config.yaml
parallel_block: false
init_std_o: 0.0
init_std_down: 0.0
MLP neurons of a small language model. Each row is named by its layer, matrix (gate and up: input weights) and neuron, and shows model dimensions 176-367. Each number is 128 + 32 x the weight over its row's rms, rounded and kept within 0 to 255. Numbers have three digits each. A neuron's up and down rows have the sign that makes its largest values positive.
After each neuron's rows, "fires in" lists the words (lower case) most often at its 100 highest values on Wikipedia text that the model never trained on.

L3.gate281:137090092099140144128090115132175145101085120126107066121138088145185168081107132123190120164129208085119154137146105172141129104195118174123139100141099117066098138113163152097193141147132132118100150127162133215093165141113154158111148116107123143126156152136088072116175115080143099178148146166079118147158171081157048133191187096106141113093152166133099114182079115118140197118128142132083081111162134082126135109116152149179140166182135116182122120081130117140161083114067174151145087145121071118124113115167138135109078208118152119159140131104174113141126094181112134161
L3.up281:117086097091169119107116112102094161124116138159119088113132128141163210128112143134147097162113207104101123167144097137189127116142136142066121110098105115162148127164175103087128203140112161151101130125114147170058194128087126144186100117116147146129137110133124048125138110124116116147152125149081122135075146127121137126156113142159105116091138184152074133153062102100133179112151164134118108169150191099153107111159163145203134190146154087152150103080094085139195098129069080125132078137129110147101097146114161122147109148053161124116153149126176168154085105199076122151
fires in: "they", "we", "i"

L3.gate1175:159149156078090092157078145132144121175127104167152125075149165112069186100100070180130143165149112088124137154141185130167123101104135149116163133086127124135148086149149130180170144149112189084146099163155097079131132178132138165161098101128156103141201138150142117105142205115138130081088142122130086112147160149172177189076105190114149105156157109137126164175068151171134171130153077141156120153152065118109112135102123131125142131130116133138162235128081081140189165129104100070124177102146143107080156136070163125085113146142061202190175146104098183169090177097124118129
L3.up1175:147175141093140052114088112227059098149169137109147094125121100160132086129150115167119163158096125120163118104114115146156110131132132153149100142151108150172154108100117153166101063163103200123103081106111136188100152073154092097160128097157109145143144124175077122110144099158080129100072162122134161057101132147112072122135156158098094154086143165173119101140142116123134144109183159159151173124161102150098132122169108123146085144055086177105117133102092137090155128096133128080130126143188122170143105095126153123132147146138096052153154111185055177123147101143124166129
fires in: "film", "album", "films", "movie", "track"

L3.gate1290:075097079129155100075154099097133115118165165093148101182112128145113162153098122084095156142154088162143136080109111070112204099136126126143169169117145188187182112092102116140145170143085159170171123124148112116096147087110151119135111157074148098145157120126108126134144146110131173125151163140165139140059165173163151124191121107088110111129067092074128111159138079122083124124173166109059089132100128092135152144178128052105114121142064137092152134136125166122159135129149149110101107138074154088145073149170083123162115177116158073140218131084124122160110099186166112095
L3.up1290:109070166102078124110149102128128098146133110111158154163090180093067124174113148094129175118144106163148123117178133151140168089182107148098134123113111130119121110088111073126098048134111131168133127118152114210099119102095122153118144185146173085153122118170144149078161142097148124147150127138098141127154117114112114106154152155104062103136140199130129102106122111157100172122152155132143094096166139096114102106172149139124103187136143105119114167087190138135117093127110148135136179107141136117104128099160091186097156187150131118159099070083123147084163105158116105154
fires in: "division", "airport", "city", "party", "village", "afghanistan"

L5.gate1240:147103138135152159143122148089038151147058141162135140128129059174119126137147119161144141123085149141160175121081135109072140189176107163107098099124122179136102111122113140123120174095075117191165123183161132154091142126039148125101160116076122138153124113112136140122153129046116127140139162154149138149079189086072139096145080146123178109104130134111082123156125171123109103115079088034082095224141144131081114072117129133092128032144087059163138152156125157119066162201063126155102113116096116174159119143101115112144109089114123152121071106170193135128129106104169130114
L5.up1240:128120156081140126175175091229105145063172180096162156132088154141162114123115104156081124084149130189117170067139132111113106168173120141108099109124182129193136167137117143109151131167062144113165087172051136132118116115118123144120123126110162114150182135109148097132101094168091141136144119143116154170132165118135114127172061126130162177097163133153171093166147070107095128131121175150123142139137114091129114124091102097127108122088092178072155176133082111130166147121173117091112159151163083149084124092159185106110142175106056125082136149139187101182110104160138073143
fires in: "is", "was", "are", "were", "that"

L5.gate573:140088110131158144106133073107192080129140147113151151156130114130158154129116129175099133197107136092140178130139138195147199114183128112086180058114106162110167105077122118147124157133120110126143177188133164140202124141197143176199173130125138088135124151143123124160140097140084057138108145120147151137162130126133168192110155129131083179070084198126054118224161072076122138164098094133139132126117148111130142070122142087110140155088069102152136138201120148154101093171082118101113194079092108082165123135130080122136108087133167125185142129067134142107159061083106177144
L5.up573:108073073133137069081072054174174098076116088061172166176129096137100125162104097167149146198131075057090120124170179121132166094119125111112127094119127091158152138072072140131097162119127120097100123160142126158138114142100134111114150094165167137122151144147119126032165088165107115079110157122121109118141147094093159142152184131106074135094098156113109139169115115114108176160071119186175138122140134070112129157045138082130120130174092144065154120138126108156090077097111158121115143111118120144117135115148076138112164066128158102186087128115133154086153098032127170141
fires in: "that", "of", "character", "which", "by"

L3.gate1321:132139108166108092142180098163125144121171169086183125072110180084157139103099145092098159179112152099153160073124167140204167119084128114095132126105104192145125073085149141121080213166154145064095155127128086143100130172097140147142189140109097150181133109117133113133105143123104113166166146145092099118197161165084154139107114046095146098151083067142189151099083176158055114166159125164184142090185131111162163123179141045142157139143163167144066154132122141147131111124094131160185127132147096188071113155171142095071163104151131106079126113147140123177120146140133078184
L3.up1321:180128169124146113132134114097189180126190112177149075142144128133112158097142124135163155164119127131145113201166179106146121086113144115127151069132131021137134141089122122131197140093064194179143200070106158129162112178086101105188124120086084114172116074091145094159104119178144128135162095096110156139143127111099121093090143145116086120111148107142161173074131149179085124078106141157138122119156143123086094088168158181135101121110154192134121126123166102116119101127162154172106128091120074106074091116123157155107130152093084115102079164103078069095086107127103107109
fires in: "by", "based"

L5.gate507:142111142152061083184090117100112090107135148148135161111080104159054151148173143119083111136064189111172160147095123108150161146143164121149114148150159143139142105169172148149154107122160123133206111166160105148125111120130191126144152130113094142093094186142103148176135131116140103107118108120122175125104126149182105147140100044127207206162090116150078143142146108078101137145111137128143158201132168245137094163114108089106142129129100098170149148145100134099084194096125179115138145160120148165124125153140163176099126190137117133119105095142149138163147095168126102131
L5.up507:117096149157080118131155173181186180069121149175126159121142116102035106070182136076089188115059171147093150101118141055125114110146192105156130140149121098096132104170173170151086096170095121185121092113139118144104127131144129096135094121162085170096119167134183135162083107121117116091159124192130146099087132103093092192151086064107151174151095128107140133163127096116100161137132115112069161203157180172126097148149136163142086055116140085167137148095094109121140155142065166148129154195138096121140172129154179118126127167120065132133076100213156137127116071142107133106
fires in: "from", "were", "to", "was", "are", "for"

L5.gate887:090119153138128073119137127128118152139069139177074159129116067182083177105139072150143097143101180085093129105109161148186150122163160106076156096158163126104111124144132147125127165167157120142121169146129143090101121092109128158148082111164127125150112137120145112130165179115115191148066125122078164141137159113120142132146132140098150138097190149144124196160076126146119113179112146083117112172109130148080114114121209111092107096155143072204167050135140162114103079116102196085094108065132055148159127171176174084102123155086149122124147130087147081112152070149186166126
L5.up887:163104104099140116119062149098105119120068176113120143165121168065153153160072160137110139106138193115128143083147104161231157150100092126091133108130118170187104112106175135129057130142153071091132128076049191079190150143091116122106195163143083165106111121136169103104138167076104080120131159088111085160128119168141152154126079130184094172097116120126119175180078125129111137163108104145100154126180132098181103128184174031134133141151124082094199123153128117087144102127146121131134164189122135092120092116101203080091130132138181079118177104148164085169105131118115153138
fires in: "they", "both", "women", "many", "patients"

L5.gate1048:095072114112094150168108154159144044152178166117120144102103105103140195099089112164162184119143167100139090085153170144106132158171150153124140151090090171130109170084171096161109174150149141144136085153110083140142172145121103141125119124134140179115080131121155077108111068087099161165147153102103174151107152120154132192110160120163141162126176150135076112091114083116141174128159140163104146117090114120144126065131163135118149176116102134201151132140103134165112175086122187084085173192115083095122118158028136093132115126115198104141200070133079134129159113087153142141
L5.up1048:107136133164107134115145064125127158100114101163131133156082105144108090114171140096122153115124177165066127110138139113109122079115117097117092126114158051107046145125132098100159164147121185143111108129167131179135166156115105094140124116110127133122090135168155071078165106141192123128165082143154192101095112122088131171148141083166074167159078151085098137105174050102095149117125112127158107100109163107125130106158162208152123139124142184132167107111122084151105079122107083096097084136115137128106132183121118170177137124086112113137087022111131123102139110087138097119
fires in: "by", "under", "e"

L5.gate260:132108104118115147151111131178171064138119156107087132131127139155118138114168141119139151094138107182120130116063106130139159153162121202138075171175142106100160100117104104129133078070128136122215141107168149134118110155156109152085139067166112115143140122158108104154086192084121139116156079103115158191146140123063119130210133130072144189137114136124171123125107165096185108112162157151051110113139139150167152182131125141122162139092148121216166146043115142101188106122145148119062143115152110146125180137075133150117158165092178117092147108162095138201131085216097111123
L5.up260:108129122067133118127190170153130093097070117162169155162133100149132084169118121105081187112215072169094176074083153123098132138104114110160115166094121108090099149138158134115115144184114112121115160149115067163172112197086152177105167117122130138091144172170110206129116097134126082113116096125098185142074142091111113129133131138118126120171189175130100143134168162147122115126163082161193126113100053172191107192039145110116141098145179166129156170063182164137082183107124137125107083103086136088144216096090122090157090125106131123166082165188161169129182129136082137091
fires in: "was", "is", "as", "also", "n", "has"

L3.gate227:177123144102082125115187111114141131149115120174072107170095105100129157153085098142146125169146156132139145165148128119138169089126148121099084125144088088091078110119139143121144099141154086079079112097187181117170162085124147129130113119120098101078080086143126127162107105124144112122110095116120145121096170173101142177155082109108156111163166109132182164146106119089122173154118193084182077165107062189141139077133119093111161113064158118127166139118117108127153156131037167138149181111156116105128115126147145089149108131124183158140099117124142119089131071146121166172
L3.up227:131122134146120109109093111095060145208143092170141134085103151157172124103124172200177133169112111090141164169128178087158147184118146171117141061092137092133155110134130158141199125092061124111208163127130092134067125171092148113163161132078147067165109152102115082170168105100154157135118139145193124109165172124136115137111092151171150122145121074133117129155103162118151124103134088141079189227136100192135126118158157144166121081137111145123135104154147142121177151147125143096123125141111172125090102108186142117132110114149172168151145132118153156170168127125130126079
fires in: "de", "pts", "find", "recalled"

L3.gate595:105109156169233113102172092196125140130142103155135181115132144129096122096145100113093152155117084116148144105134081144061118133087075134114164121149157170142117109110101114192100102138186113141137135135129135144097145138104063154131117112064119122119119110135105181124159162127084111095157124181086162178207181088121162118081119143056145127163110231122126134119105152140099184123099112146100143076141120137151087099112161127131153130153117181118143122079186105127110169104146127135058103108091123161150179149175077108142140153160160111076134176183139128122111107100129121126
L3.up595:096121142145101091096124117085110144114094145142125148125195171156127108181154114103148088157134199094158141201083164166110081195141144157075122107185159098155111126095109160132112126141122145163113171140094131099116104113128113134083129133114141135131125107158111138144076142134164113119133185194156189126117115167139209097159100135158091105121087221106089147160129113144135132067135115099091144074167122150145132100159094121128128105152150126109193157198181141139099182098129125143175124147165140102165128172154193102128168088111087124115136120157103136157124110095075132162
fires in: "not", "also", "as", "previously", "be", "largely"

L3.gate1294:113160129105138115074085180171161115076120122154148136172134149096131108164140121085103157129072095105133191080133053113130115122133109109139209114127087079110144125089149069218105081120152184141087162175133096120094113130111160178136184131093140121089143107143147137090167135122065106158122190158095110092123188116161193173192140205123163144163108100154104109096091120112139167145159141134141165135109176153153099141098098098129102105132089130115111106145131132117140079112158132163158154144177062121101095106120113178065156163150142142124171137145137194110123140193088150140
L3.up1294:128164132127162118092135122149134144125157086106182100167129174087194173159132100085176152135157111109103130109152102155116137119089057149161144113116146156079164156139089116070086123145109097117125084086124131123093169144130071143134139139120163188147089144115137205123159105125090073096104150154110100198129137138133155136255135123120158134152107155111126132135161124096141149128136124122125151142119145136149083095102133121138039091119120107142123116136125178120153185137132110115129123154141145126114173151158168143165087164082121095158092154187123163135112146179138078149
fires in: "as", "called", "named"

L5.gate40:119064085098163134122128155150124123121096102190159111124138161198115112083166074169106160131148164154127146146139195132124102175116145086187116096152130127135081100137162207127105132196175156127139116142184142142086145182180096110153174105138087129138150131137143166094187143134089143139120108156121128120116159080116169127137136141126106106154120163130105129089106190136126118156145131154150107131089066127106109098073132143102117147134103101131122198117109137117147098142115117152120134109172076105099051102156093120161150115113122115111125157080164126133149086083166168118
L5.up40:164170133087119089133120074178140093110139152088234155023193171154185129127125110124083155142113184143070097142139127115140145085109169156158108112128083139154127153173160136147102092144213132181069098157142166170100161145164097148134153156170123064104120217087152090095185114132140153132132129100112176135086140184125116125154092079122103111110082103143129080104101142100154208136144158102120138105155138095122131114149138108118132189175113067136107137083129139092110134118125111103136162147125092168168133121176073173098132164105170105159092150163137164101166128120113126172
fires in: "he", "she", "they", "hemisphere"

L3.gate1319:120117145045158123166138057148138101105107081179127169132125179183071158141071153125178103097089123119222131146132135117161119115116077101133187175094132098179135149138155103152088149151150195195143151161174142122104142092163100090095187143043134167139140160091127149174140073088156093119117083136147125119154150164118124162127101148171036095138124119116174140157096129152164156095180120177150140112145168228103099122122155146135197128127131099095132193157132124109119074128072119107083102144105101125116110112117112081113177122120184161147152098133144127108123076151106139150
L3.up1319:105131134085144132086134095180151099143095112155191176119107212157084109120125112135120123083093102115225086106139170095123123126125120120134159111068143109152117109076162132150115098165160159126105153142153139098089135156111108100172187137115083112149159159109170169130137129113134079116163128174185086089125224156126109172129125148150043117167116126117183164129069133152113170126153134108134135108186174166085046071125152098128180094097122093116122191181132102158113122132067157115113105127132131129112089104174135145124165098097131179121104108098096161115137161098102126134
fires in: "as", "by", "lieutenant", "father", "of", "commander"